config.yaml
n_kv_head: 4
head_dim: 64
activation: "swiglu"
norm: "rmsnorm"
attn_scale: 0.125
init_std_qkv: 0.0447
lr_head: 0.00819
schedule: "wsd"
batch_tokens: [65536, 131072, 196608]
steps: 5279
MLP neurons of a small language model. Each row is named by its layer, matrix (gate and up: input weights) and neuron, and shows model dimensions 0-95. Each number is 500 + 25 x the weight over its row's rms, rounded and kept within 0 to 999. Numbers have three digits each. A neuron's up and down rows have the sign that makes its largest values positive.
A block is one neuron, or neurons of one layer that tend to fire together. Before each block is what it responds to, as a language model described it from the Wikipedia text at the highest values.

Responds to: Year final digits
L7.gate393:484513543538501523538497459491480519486505555496434463467501486489483493531512477513489506508480497490492480522520528497502498544504439510493516487495527482521487505535475483473462504504516468489498469530532476539521483522487497463502498512561482516482495511495476492504553515538499528484
L7.up393:486491492512509462513476519494497508477461508511518554487525483503480513522458480524474496501521538506461523519534511506502481555461528482497490537558438550478497481483480541514527514526431528492506538499442564503494478475517464499507512488471516492520512529521503543506508523505487551496

Responds to: Main verb after subject
L7.gate626:510500534489491492464469479527530489521488530515483502500485541487513513529493495504467487472521513488524484472493465504524497499479513517498492492499541458516522536490457472516504472542513489522507505520539465465480551479472519484499520456552507482494501493494505526500522520479518529484
L7.up626:524507505506514490519489491496475528524494526506482505521505503515550476463523555505481512556493481495499535468472505434542496488543495492465503445499492490514517541569517470488488477511500495493507468442492506421476499546507481522461477485457499476491498523525487478496512519515490440522

Responds to: Infobox Website field
L4.gate26:471497545462527541487462483450518480528496462493528531504499477466517470521514464506495474536513524475478503507521471547516491546531518536442536533525541541504517536462477488466534516525494469494497471521528487540524487491462518516536498497467526521483469498488509513466530488531512486544
L4.up26:479502481497441525484497495504492547475484517500502461474496508537486503534503542448509469513490508462521500552557492502491500487444490524481534535502580504470488490558536501525546507506538507494524500534495527490471527503521514516496500451456529507545489487447491498517499505488505520503
L4.gate54:465496541470500430523507504497487542471488494566468493507452466496466503513481539534523525464536487465494491545486511505491512523465489543521488467505495488502550461479455514448513585501513539468482485508474509486490473519561473473545526535492472489476536477518504506536490524501521506500
L4.up54:487519535490488479506523485519521504463525551506525477543535504539474523505486502499487520528536522482491492512524505479504515493538502522537533515463511514484508453519538492478490517506491505525522487512553484509488522514460461516505490509510517530494476457502537513503468496512528512508
L4.gate64:479470475502481470533509456518534525473495511515520574464486517499527488499491499487473498466511491479458548495481512550500537514532482488518529488473522504531532492475529536500468481502496495506478485505494506460515490510444514483474482496510513447498490506500503500482515549457507517520
L4.up64:425533546483473468531490487470499503495480467514503514494502499517508477480473507487464527519503494522507468527461470490518528440484482516489525494502472482538504555539485488492541512532521481441541519493488552500509498481487531510548513493515521533500514468479504501456498531489537496520
L4.gate128:479477493511524515523506443504498513529527522500501468451506533541467506486494447481489498501510495495482489449465500526489509500498504524484506513497515511454471513469482484518509496470530485504536496529461499512497540491488466493492499507526441477501540501472518497551478521504519489538
L4.up128:485497536518506465457488492518485494479480491496506489559473547518524450490502491478533508535505555502518516508540478492550529526512486490541502488451461548489496538422451519487461532468483506525493508512497524507480512501463504514492500492499506526509495492477520516470452504542478521530
L4.gate140:485474508491479496547457457479432524529530498509502494511523454536514512538489500511514492505485543522480533453533465500517510501512520576487497472481523497478460499508518485517482536476513497542518490510473509491522521462547495534512499517462511526513548519513521495489573509512478502472
L4.up140:461498503503469520469490487536498527506481541497460499509521490522482495510546515465510525477467536526464518496543493513521561555520514530470508505510472480501518526462472501543484510488455484496532483499481489509523509505519491507541505509487524532507506531499558495472515533531473500481
L4.gate212:462493486486499483490530476490454521467515504485534510531526470512496527480498509480491517510558529478490509490495506473507470519500549534483521495502482497497494500479507463483529522457518516513487533505500488516485547490454504525503534511507480533538528503518510491474480509492496493510
L4.up212:537472471475524492481491498535485486455502529501503510473511486482540527491497489506470542505545515509457537458448511484481469469531518528525504499507543515509493562487508493467507513500481497505492505506513510509485509505478493474507493471511429448507542522504494505481509507513507468512
L4.gate233:484511481487499474481511517511491465510519507489482500525479494497505501524503509509510500487474513518491471460514502493495518516502508463469492513481463486483500513539538509440538482502530495536500476477504463504448527456518491458528497518508538511502486463546537536511484549501522548460
L4.up233:521501484477514502512533514508533531501443482517541503511524564468499528468517505473525523451483529476510500535497499504483532554531485485497486513527512531440550509537522531505457517495451527505506498492474479490498522537506581478485511505470524480450494506502503437516511465528467495504
L4.gate373:497494466471477498474528531475476480460498547532523498481459512490506476507508487488505540527503481464484554521528458492511525528517506491518512498534472486507506540472507490477514492544491476475464485486526523544500499463499507510539511541518537480520521471523483514503502513464521511500
L4.up373:488492558513477515518486539473504487443458511527522504497514568460480486501485474503552539484553510502469496522504550496493504519546486510442500490492538468495530526565532533506480513477524510514500508508495499466538494514491527496575509492488467476471546471477487486512511498453495473498
L4.gate428:482466509514500458490472469470474534486497432530513530522464517474499479517515492496496490493524466508482520482486515506497475496524506486510525515542515513498495468481555491485534455521512539482491503487454486530508504493523502457526511490553511506457561464486484529541502511487512526494
L4.up428:535495492491472509491494521510491479469484486528540485519476512486504492493543521463524536527510529515503521496510485468508524489530464496515474486529516419506483487555513535528449478473536512546493504480520494492495479489480531478488498473510538491509488494467483519507499525475511512512
L4.gate437:504512551520491495505541487451525484436475528502477486475529488489499546482489498476481507506532440510496486498496479526468521480528477548471450494504513491530468464542494470502515502521489510508479512510478521467523520475487469470493490495505496498476488506491491452492483486484485506436
L4.up437:491469554520531532482502502523488487451474525494514493512485490505502543502507515561461506493508480489491559479534495478520500505516550558453526502474494533528512507525505514506456459490501476496459481552523494457488476479542517478493512454556498506517493503515496482513460501501497518516
L4.gate446:511452497500478453528483496522509502486495454487519501515476485513502510489510450525480515506491522477471530529530492523499544510500524471484532540423491510499516510509501476530500523481509492501514492523508537512455545483442527495486530507499537511485513461507535500495504556518518510501
L4.up446:502465525477529461463487502490483451535517522532509473460466486533492498516504475502514462506528449525496521458486510504476490509514476511479447510490465507451510529508537504486491496498509524502538495489437507513544498495490507494449530487508460546486524468490492477478466460450498515469
L4.gate458:510486517481518473520502510485456486423512497473491472541537456504517493492503467468513468499527547467469521530496468529524499504506503500501511527512482500504496498455458483500485489470536512494499497473504483480535551448514471507500479464485518463487496489509511507470486517505533502455
L4.up458:511489487525484493506509457482482509481511447505543506496520471461532518535506468527461524509493482494481499456529510459481493486469456500517497496489494502469500487518531521506514527476483517471495504482495490508495499505505503457534500484513521488502548497491542526537505552547482479489
L4.gate477:526489522483501478517506533456518513532472467505496522496570497544450506542443493514479481482511496478459531493494469521503471520460491537462520506502487480503525479548488513477516530521540498466537506506535445516501475488536473469497508514521512513506506448497492520488522486529480543464
L4.up477:534493507528491537453468531481504473494492497515516529486496479499535501512510517517527518534500498493503473470470495527496494483499468484468496495491531500468485493462517550531507512529487466481533517496528491545525465499545451518527509506524502477510503488491502496479486487469509505493
L4.gate667:481435499474489474519506488478487504458473455531489506551461547506530497531518515470493524521498462478514478545490452501546519511529482505505534519519481487538555488527484497492513522508512475543479505527472504494477516482519543478481507527503533477468482485472563537504461529491562500516
L4.up667:522488491484523527514489517442484509509480460465475496472510527460536476511501493497502520495514482491520467479520480485480478464481479493483526519503508502546488472485510534524499496501540517520507501482548466515471538461528508520502502530505501506514491534488538510489491504507516507516
L4.gate696:490522470478472500531524508514525545495475476485530497497498501477497510520501497513473474483521501448505533504537504568526434509506546474514471514476520509490546506518530442492496489512487456465459499520507464512509499474462536544537481513515472473512509450487497496502511492497474494492
L4.up696:518517551498506495522464523546474516535527502538531457449508502518512530452508491477525480514469518531469484523503472481547463509473509503460510508528480489520511503483506472465501497471496511520477516482477518488500476475510514492476495487477517487468462471443472501504499493524483506554
L4.gate703:518481498511499497466498497447502464478501480474510505505564503443501508492500544495515523498545491516503475501534471525560508506504532521503526444534476474505463551479511458525464560477444505513495536537501500493500517519539511500477497509462528492482454518529508523479498484515446485477
L4.up703:463450524524518524505503505465478508494524524523507476464518527474472479516520498494545511498520533498508523492469504526480477493512480508477475516487505484489459559490495454488517501550525497530481508490501574462512508493521530458506477506558485499494499526537488531481463504501523463471

Responds to: Year-final digit
L4.gate23:534522505538497494486533456492490548531484522500499512489479503476527470498505511492520507458480484511493455554508465485525514455516455493449514525490548462484521514514503449460510492491504553532506496527474479502489536444518479493457472476471512504480535497521510516490530529471482521495
L4.up23:502489517489507499522478492495554524550504438482506471515490489522481488491478494487487537518541459555487526499521499514542528523522528511519518469490457526497492502499532491499484486456485530491530507457468551500520486478519495494534544548517502494489532536501527507472516489540479489494
L4.gate69:479467519488474469518489472494514512496500510535449470490474536480510515523482516475517490510482515460492497510496528527463504493498517545533463457522506551491499451529496491520487495501505505516519478486508458477515477517509519479438499536480536510483501545487515527467525460505526484506
L4.up69:540482491495497581580479539505494513496508474485517518501482514539482537499486481526498498479540456512458509491507511518495483475528454505504481466485461507474502470468484448485481497549534499474507478516469509453504498467496450521478501493474483512515484494505510536460495506508499457529
L4.gate85:468506507480541538566514480521470541501477487504556522472538480455453527489544464497493508518541466499492522529508505512471495500484490480453485520522484523536490480493471499475448466507500515477507501517473472514486498536520495477507523490476461551488487478502503508520456513517493518523
L4.up85:525509509516497486481485503511494488546462492493535516499509523494522499508530535502550555489482492476557489463495494454471470459489524522483507505500539492502497475531519495468506529537544552545507480458482486501522511523486494448499501480470517498491470483455524506499514521483510508518
L4.gate108:489516543463458493515511534480534503523486472452515534512520477515514508512493483478525474509495511490552525504504511489514516493502486566550517471477502520500544463507505477520535498483482469510534464544486511509493501498462509471484513498590478516469494518484457511449515514484563505517
L4.up108:512513518478523505448486496516489489527528491448499462509486517500505461459488466477490512472525513509477436506505466505517486458540541464498538526534543511458506540515525530474465486537487485519504481517501515489511486565526499518518484468515498500502483493519512505531494514487538536505
L4.gate205:478516528468456494545511492484464539525506554478499457449454507519491464521501523486488510481462505469488461489514508562466503513463494498493515487545532463487527470539450435499559507540518471517500489508509494463561477474508512500465505539519483535498505518498514469493500543468450536470
L4.up205:499507495452502511461502479491517494539519542518488517514511501511486472500520467509544510491502413513478478526509505506462492513478483526481479463529542479508516477528472462521497488526532446490496505507463489479502475517524509524537465493472491504496459513466517466485478521487509503507
L4.gate263:528473538455477492491477480503545466488495522475452534515485501557497441490483512505491497465481476524500506512496514500531522496454491518459505496520450477570537469539522490496537508522476513545526480499492482478486519509478459508531502501509497543515497496506480471488501522473531523521
L4.up263:531534461498495483510509508480547528474496462540512531524519516487526492502520537528505556518470512496503471471500554462517504468459518466497515529502511536520494476481528526519446533583549468507497501500503447503493523522474480516497504536513515508502496497479474535452500539539492479515
L4.gate348:516508510492498468517502494483527552495496514481485515483502480481472490486509525508487463510515499507522546471534519526530520515496485484484496493473565506505511512481567479521502486441499500527477511537480491533513509547471489511489515495490522479484512510520496471507526531467490502489
L4.up348:494471540481485451497509480543520487488464494491490541532474492452490513544499463505468501491475479482467492500510537467474534515461526494530522488519524465518549552518510522520494514524487499496504506481490475492501500517524470542470515520472501557485501500508522446502514510479470487497
L4.gate352:506520562468505499520504477491522496538482522492481485522521532524493504474488517468525461504479529523487491479496472592479497514519518514507492480492531501528485444510454444489516477512500546473479507494459483483527461514440530506522495487481524490492525490467514540499524499473489494533
L4.up352:519475490541525532504508504518471495497493487516457479503508456520494522492489511470541518527498487505474520496459526486479535497548481481466457487473522538499486501486477509519515520519498498492494500494494510546526462499501460494478507491473539473548482496481490503507522529496492495510
L4.gate393:496538598506542486558515474492484501511482493485544517511533508491482484493468487519494516467511493507495480517539504466519517521508490507464468485478534453553501506492533493488514523503508495514501498524504498520472500480487492491534548512477455472561512493529487515502478531478515491523
L4.up393:487490508537471527520495522534500494455459525502545496464493534511494476481493476504499505515492506536507463480541511516502475460499483452505497515521484485532508485453501500524451481474540480503467516484503505443479435522499476495513498503490526520501488531482491474509497545511527535525
L4.gate452:472498490475482502528531495466536506500441449504488512525510430494534514523506525477481513500465502482501528471508476502476511566493479478484510556531456542499454489500474530466492528477512504501421477488504509472473498472513546517484545538512512513519499522499520490499514510482512500509
L4.up452:474526519463475510511487506493498539512459474511545495490525498497526526474488510508511494509475485473478514485523516509522473496552483558453503494489538488505497508490503557518503555534507459525513507449510509453475548502531471498469521482501549527523481510502432459507529536473518517495
L4.gate460:477524496504505489513530484473471502559500547501455511555524491532493480500502508482490504482513523500512532545468516466521511480464510514503518484505476503470472524506519462496495502494492525504512496495474454437480474530501478517512522514513519493485502520530477508510507513500489488498
L4.up460:515501492475464488486505478514517487504511537512465509522429500502458521496508501489510517451470472456497520487508490508466476494512563529480426512492507511490491514515547483545559500600521497490536522480509500473488452555540520493490516481481528520489510518451508522479473506472507501523
L4.gate471:489522499504498522520528484485497532517500484518493513520508456471508504521502476475468516491510470504449481490509492462463499480429495493495539492480502460542498501469475491472526518507455539574521492508482514500521518526510479513525481548528472512519516490528483521513569527517446492562
L4.up471:479478494483587506459479525481471461477455500520452511520516511516496506488489506502497513475509509501464533438503534524503483481511512547510459521550503550473500498473510530491431507527522503514552498502521462552490517539520465479477493517502478538507536486500529491509483482478453565506
L4.gate630:529512483494493472491508487471491453480500454518476496505492448486520507522494554473500504460510516485516503488514463549504454480499473499509511471493515469486515532505533499448463524470502515501449451499500499504531503507530491504494432521497507462482508512455493504507517511462517465494
L4.up630:519518466484453500525526503533491500505463500495486551512554506533459511462562453511543502529495458493565480500499505496515491479510494480471518512488483517514493509495458527464442516501490533494471475468495514473469495526489486492525486506527501432503504484445503496516545478518505505518
L4.gate636:526494504492471535536517461471518506501494503486492496518551514521498532516489494505505474538488461436468482517535514529478508483531436512527513506500520536525473540524509514507522513514513498488482473484466506465519495543526469491476498508518570499502470515488527482520523549528483496484
L4.up636:496487539452492535572486459478499484446509497493522495486514444569460518464487448458473471538485493502514530530504499521532513514467482498480481522512508543472481503516525507497519515489508516475501475487496537558533512546472498536521543506496545508521507526490489527454504530507465527521
L4.gate690:539502454470489495500517509502478548505461471436518474510514521493518483523474511443504467519503467489507499528535493496514539509509507537521541495507467561524515538456536470514513497539521472502498478522510502517496488541495468531514461502515540526559505482499485460467506514507471480482
L4.up690:492460546492525526533519519466517513483492518469524515522522519501517490519436479507489470459514504510470577530531531495502497522490488538501491491489498490480517498481492482493481512494533492545471476515485518543493526490496487499493485481484505499506536493477496480508491498479510495526
L4.gate695:478538489529483469508511502505500498512521479533521490530473501480528501546511485514523474504522486502510530525521507530517497543535485477463498493482452492511499533490517489528487538582507533450527488471478495459486535504540464494532504502541515497489497513522449496444523539489493494472
L4.up695:522497569549520492515505473528505470495499562482468477511467476578486442478512547482464490494499492512518493500464518498479522524511541490484445501487500520500502495519484534448535507496499505481537514496503546520491495495488477508494492471506489551487529463488509504516513554461490493499

Responds to: Date comma before year
L4.gate53:457494501501512529521534475488513491502445519540558477506508484511479456483505459487540493484474482499475515535550522488496503519492492480488491501479487513489479448490514522505514543497490508480494494521462515506518549511541467512542514462489456525526547492478476478520525506489511498515
L4.up53:531456508473543512491504470467444522506519471529489515462519486512471483463500462492481478495548479525483491503518502492488507519508525523515535485477532522465501460502484510481530482521541524467498487505484506495510490534509481484468537528494490524502555537526471576490505459503504525492
L4.gate71:514471523464478509521491530501464503518481450461536523539496482477505530526467556504497473519520547479461472476530506518564465478529500514478536514521474471509508516484497475444505495478488486520505484503519467516522495504462476436550517520536529492482499485508495527463490494532466525504
L4.up71:510528498523547487522484520500475498489528486521474491474459529487517503448535507513538503526523511490494477492503485494498497511490468490484464478473490497522488480475501514515477472489519498495476503467519517519519499482442535465509543489529494505517507487499510515522517450541459444497
L4.gate80:497489524530513504488481493475464489548503454498495510507499461468508503513554489508483503489513510456495502500528523497552480502469485503491493493510497499503507483463506519462515540507466531499481479534466503501445545487497521468505500543538479498487503451487476509495527443488469514500
L4.up80:472495478521529548517494499499512488525514473488554503514486470531500510511493503554462480547514489484509520453483505495511474518493488528472507494510486505538496478521503484497513519476525459518490485485495518496503495519529496526514533459488476506543500495533506512508530511531507468544
L4.gate119:528509458474482504498505482531554504491501489504496488489524512444516524508507459500492470485485443538497498487477523459530517505501516521534502464513530447516491493490462501498505463503526518500477530464512465497467520480453491461475498504495501457526468510463501546541526505488504489492
L4.up119:517533476517516469508457455423528507506498506514521541500493462511501510536545516495514488502511496550462553550497512485492493487484479499491489488494524522494514480487494515496538554454555492495509498527421560522515500470503493459453490502505486513519483523519454511520517538503481499490
L4.gate133:459512483427474492490477499516518505509473513482524505456504476472494486521507502505489504462483539544510514522506491512570502500476568545535516456446492455542539515554517471506528528534485511527486500539561508505488555543495481504511485514461482502494515491495502517510524510502503494511
L4.up133:512513504490473514560489492524500488510505553469478504490487476497490498489461504449506488492546480491468520574489502545487500541525515505493469485509502509498465471468475480518480539514472466512505501496491470533536487484455506480519525483528510551526500503492478525481486501512492475484
L4.gate161:495462485478488498534464485463498539508478446506527503506492465479496453514488454501510467511487504497514502552518519521500501532494474477511545480556473493485510475456459509439458559495478464513508504509500486515472494490530494492480536486507456520483501493481483478439556490490435498525
L4.up161:459500477514536484530497477558494519513530459510461524550521503465503472486492477548489530544491506533500508476495485511541529484495529553496507477547492444486498505520498495495511524510493492502461515523505517508494523480504496508522498495514539499507479468534498486477497489483490522513
L4.gate176:503500507500518502556506496516512534531520505497529512509519432451516497488517500490486471488521499484492531522524479546510545535479505515434502472463531461513522461457501496491504500440496515494473482495529495532527517528480533525496494516529517497508477517521452502500545490430556514487
L4.up176:510498482494537499518482506507526495505490531530476481513507483500448505493487470474469484482467491494494540525555504541506499526468483474522484492515510523489464496483486498479483542523549556511475477525506513520552483501449508493488491524479496476464466560552474491501529480456488503456
L4.gate203:526505503527503467490500482484518479514422491500483487484476500492478492519538477509483472521514508496504498443486495525520517537526523512493475538552483488485511504510477465507488537500514511507534485474497486513535479528474492508528512486517501514472500524498505564458554452515524541494
L4.up203:514565509540495475509484521498501495498471464508491463499486442518512551483520461476480498463536481493501499479463502538525524519534512461486478504451504480487497500488488519531444606480484460501502500470543487487538519487512536498531511496467525502499503507523486501493484512519494512552
L4.gate223:522480549473519508502521510456516493469452512488485494497475482455512518454490492519474530515510493489493462535496484537482504510512495495521527494511537501474520506478486512487509524491476543493502511466491496502516515500474522511455494488485491514490451495489471478498488466508433509508
L4.up223:506515519482480519498472502529499511501485502516480461493484516517470472473523502532518506464464477505503548458485505507472549530508507501504485459523541496520502491466465510524497452499502490489509525509476479536516503487476488509487496504502534540509484498514492475499522459552470501498
L4.gate234:458521495456512474530520519506525540492497521517518445519533465502515434504520484501512543485483495452508498489499505518504527504499516532510516526498432484526517499497496486475511503504529493482469494481546510541505506492488492495531504484516492529515538485505509486507529546512523534500
L4.up234:490501507524533516525484519540459502484537495499471542478530457512481484479502530495475482500481456499570500496510542510421469494448534488462497495529504496497520528476493509515453535491521497542499462522512490562493517495469526468501467509429533553544480537490518459494516495496520439489
L4.gate242:486463517527509520508510487496502513491488507470530488516511514473514524523479479468513490500454467487503500507510504501557481515503509494480449490504529524504529527489436502493505494430481479533500508510497494530442499505454477463515530455510491555513520497529524489475532490538528524513
L4.up242:498471493485478510471503494549457481534488521504490513494496534513488496502507542508511474515550518493483465464497526554500478471489481483497520479489474521498524483487519458516489495531503510501456515477498513475470505487486461507489508506527486508495513507496532521510476503507478478524
L4.gate441:512463502487488478530507496508443499466497489526495552544532505468539547521472518469492500512555494515472518509489518525443464522497490512487482494521513520505534483485456462518487479492489464537494501485472471493543493483538472415506549527501505506483522537502513518505509511486480509520
L4.up441:505518465546521509469482511532512462549508534469479510557503452495490465525515518474497473462501470479508533525473473516468494508502488509481453489472478512531486503481494464476482549526552531528472474504481507516482480511503507514480497513486533511498457514492489496495486516477505515492
L4.gate500:506486483516512506525516483486534451499498543498488479509454495494512511482486514509526468491493518500506505498476541511519492487503489542519500514534475494478525501452499519494454509444506525529504476490477483470515526502466496504497492521506467532505489517458465486504495481468508537520
L4.up500:491518483545514450471506443502496498477487481504464528517529528473469505494513545504518499445466484489523489536505521537493486509548514496531484480469490442513479506456477517479531495496496463527528496472495466529489481457460511479489512523514558501518501504476464555500512487512476513509
L4.gate508:485486495484520531488521518510512503507492530497409544525493473488470507535466531463499487459529526492484510487503520480441517533473443472517508504507471510532537509469506510542495476493544484525523507490532492476504470520486500450487500436474505555488471498518497529467504510467488525505
L4.up508:461485472529569490556496580511510514507538459485485509508503458501496523517512492495485531489506487519510505504440487497469495499521474467520469505514509444533504508501483529524481491514509505499478465524524479511475501482480523504505488553491459438480511503486550532527499486491496551517
L4.gate545:546518536503470485473509500461449496499486545490513501516465491445472481525481469494500457441528532530463485560473510487522517522525458460507444545537509511492529506500506498499495474546467483460434487533509496514517499510475483505491438519528543478493509518499500490496477469518528518486
L4.up545:508496480510446475453450536540485499461484489483535444514497459481537473526462496461449528455454481513523498511546489542467500467527470474576476516499506516490512482447538528466438497502495494472473516536565525517505487534461504548499511502512482492499493535487510529551482517489521526510
L4.gate586:489516523512500476523512470491503534510504497487463457537501507485472542483470468499466565481501504471518507518519523469489513534448460515455476508498511505514537452494503534538501501476458469544493493492510488476517519554453473468496517539553514491563519484492469536499529434496515517496
L4.up586:505534459512511499486486441502518501465523533499523516500506473493447479526505501505510489476491530524449519530501543527500499549448495501511501502502525499478486514478470500499507510492467512499489479502475538511523539519491447496487490507485507505520498489502511525500487518506512479527

Responds to: Infobox field labels
L3.gate78:457493474481478501527551523500483529501489515500539503497495540519500482565518487429510492452499523458490526545468498518546510494462494488534525507501518493504536504455472440448510570512470500490501490559513550506498500493544515509529504508516503517510459484494485533525487548505519517523
L3.up78:495496481483501531496480472502440538500509501519496502510529491500491502485539498467531528503535518503563556552527444512555463505508525484502497451467547504477466506457527494501511539475490541480452514524470496485459512520474513451472484534457505523508467528478566504496462505515516471498
L3.gate161:457500473493491532462475501474493495508513492499467528548484494491483521555494514425467497491514511518517516511521510488501553463504489477473507511498506514512486493470497487468506503519504495491436463562506521505489521496545494502527500470494523512502516511497503515500508551525482514475
L3.up161:495509502537501512484483538468506465514508524498482482500503449479464499525471517527492527508517480482518515537547511478478497478503503535472485519472520525486501472458485490514514517497532487485491521513527531522452454526536507459489475505503518557504475479517518527514456516555504499457
L3.gate518:526508488483466482559516467523512520501442458536529490548468499487467499543504518468508544450485464517496555562508494498540484505473475446513491501528490474474466474460513480430455499484484508516505454496470498494531500456482489522541495510476483513516509499515548510512519494497509511514
L3.up518:498491473485520549468492487506526514502525492562494494471465515469511486508488495511495522502538501508507519526477480476498517479506505489494481484516532485497462463491515469486515477526532475448507486497473502495528566474482568488522490472467504550483487497484477513485521498493537499516
L3.gate649:453507501461516504451526516480456525464526497455456487501496506486501531515506493492522524463571512540521488534511474536449529464504502505519492503493493491486507511518490532425522465455480537491523497544509503477535499530475499508511469510480529494531497502522498507469518491491491503489
L3.up649:474485503493501512493473535494476466504519452470473489492460489510500517521510465513524536496533474467504544507525531499480506499479533547496503477494495520492465510487494530443524482488513502444487497533488505482506488472528524476517459508454492476507512479504519479509465471492452514445

Responds to: Decade digit in years
L3.gate263:513474432520486477505522474477507481490493480492519499467496511485478540562498503529523491453486483491496481517517532509502465523497504501482527504498499479511487492484542504482440510525467529491496491537506502517528502464529456479503451527511468468499549482525509469525504497462479516523
L3.up263:535542495487474499500493471498503464553480504516497488483479525544550468453497470521500512437528441511441517487516512529459514492489442524524483470533508482478548449480517512497527528501524477504495510524538532569493467483472523499521499466496530522480457541479498510521518469519487480542
L3.gate304:501453546547504493506551474490500465459479450539462510491486474441531496475501485467564467509509479517462495541513531496473471512531503476458499486494486483508500492492519520443495485492517510521411489527483501496524471466514471484499499508505484469477536519512523513507524470491487511502
L3.up304:503488539508471471486502517493517476459508536482486459500483497488457500517506517486534498508508511504544536506461521554483524516486506484482495497511458482522501482498519453449522473493498487507516500514484472530484538479477504523471520472498513527525522507533479494479510482497502518495
L3.gate519:502522497484473457509493452478535514532467505497482535515516483513514509542515512482521517458494508504483489490532476536511478547483479511505517497492536474538517487525505455483498454547522476523541466499492458457495481470469520502511481517493474530459525508472496513492512502473450501499
L3.up519:471462489480544513497481501459453519517523483466499518522517444496493479484456495507509493465557494517505539518551496498496490483493502509515522506514534535476510474517447554504465553525531514489504492502477546568566478519454447496526489479510480504525509512508494508521482473467487530508
L3.gate592:510506549514490511500497467497481551491467454518520483489481484524482523547531483532510460456473443484483480496527499512492492528488493466438475530505537468517509497533497516473515479489491445504495502496508474526474483507421514501503487440510486463486457493500490502500503499492501452534
L3.up592:499512508461505475542492513502497520470534497517479481515515521490509480524494498478507503487470491536486534513472512500507501512504525505501501489508525492560517519504527539480469541485503492492484485518493486565450529477523450517475559452495550495471526532472510496508488484475522493479

Responds to: Year final digit
L3.gate11:501507529510460531507496499513507509522519498513447488501484533498489530498477511555504486504495492458510520511540473500515492500518495521521492485485471525472470458514527459496554481505488529477473493538494504510552452520492548510497505483455530510445495490464491470488539468521496508486
L3.up11:490477510497521515525520475516516520475501526500520474495525463481507490512523540504527512481515542506453526467515491454506473512438457498517489521518509512477512507540494547462525525484520487484503500527511506533492511500506465504481435560529505530487528519492484510493532535471521482525
L3.gate73:490500475523477452513519488496504504481496541518454452509525485489492524484536497481548464474481488509478507503516541530446490526464532513512500486501473542475524523535471531463487496551463492529505485508493535524524512476502475493508523523475509535521494477513518520473526518465470490463
L3.up73:523477496482495481482484495563524526474543457454512504506554533497459501525462470481449487497495493479494533547442499483516482458492506503499477500526516505510520512503500469500476465520457519506513526468481538488509518457545519522532536491485501487485515500516464512527483497474474482497
L3.gate238:504489532535516509512543464473493501468476468497496527489516542496470533543492475496512498552446505491498473540505516486503541507513492498451529486464554498494499508506476492509495519522484519505510497542516468481512482487474483523509523527553493495476516499512508490500518566515517466506
L3.up238:525517529492508499530492496459488462504441504535507474485493507517514526504527479504523503487493477494488539496462543496523489469480473551465464472476531493546507467496490504512497491487486516543521489479462473521441520547480508479498519469506466485568493484508479496469484499452519464514
L3.gate354:504518500451536501486497476495522534473526515539466519504504513524492495487524477537526523453481499514460492508489537481455483474532498469515516477517491504487485491518507489477520512538511478499504497490513485456452506472488483495484506538499518507535499502469478494484510581422538475507
L3.up354:473536489465512490530497495465549494513552545476486496507476504527512522502526523535492484521464528521452475506515467496526493469461494533491482519471507516486533506571499438497506491487503498457510489510492534514495474529524493504513552539515443501476534488500516478494470493481510522497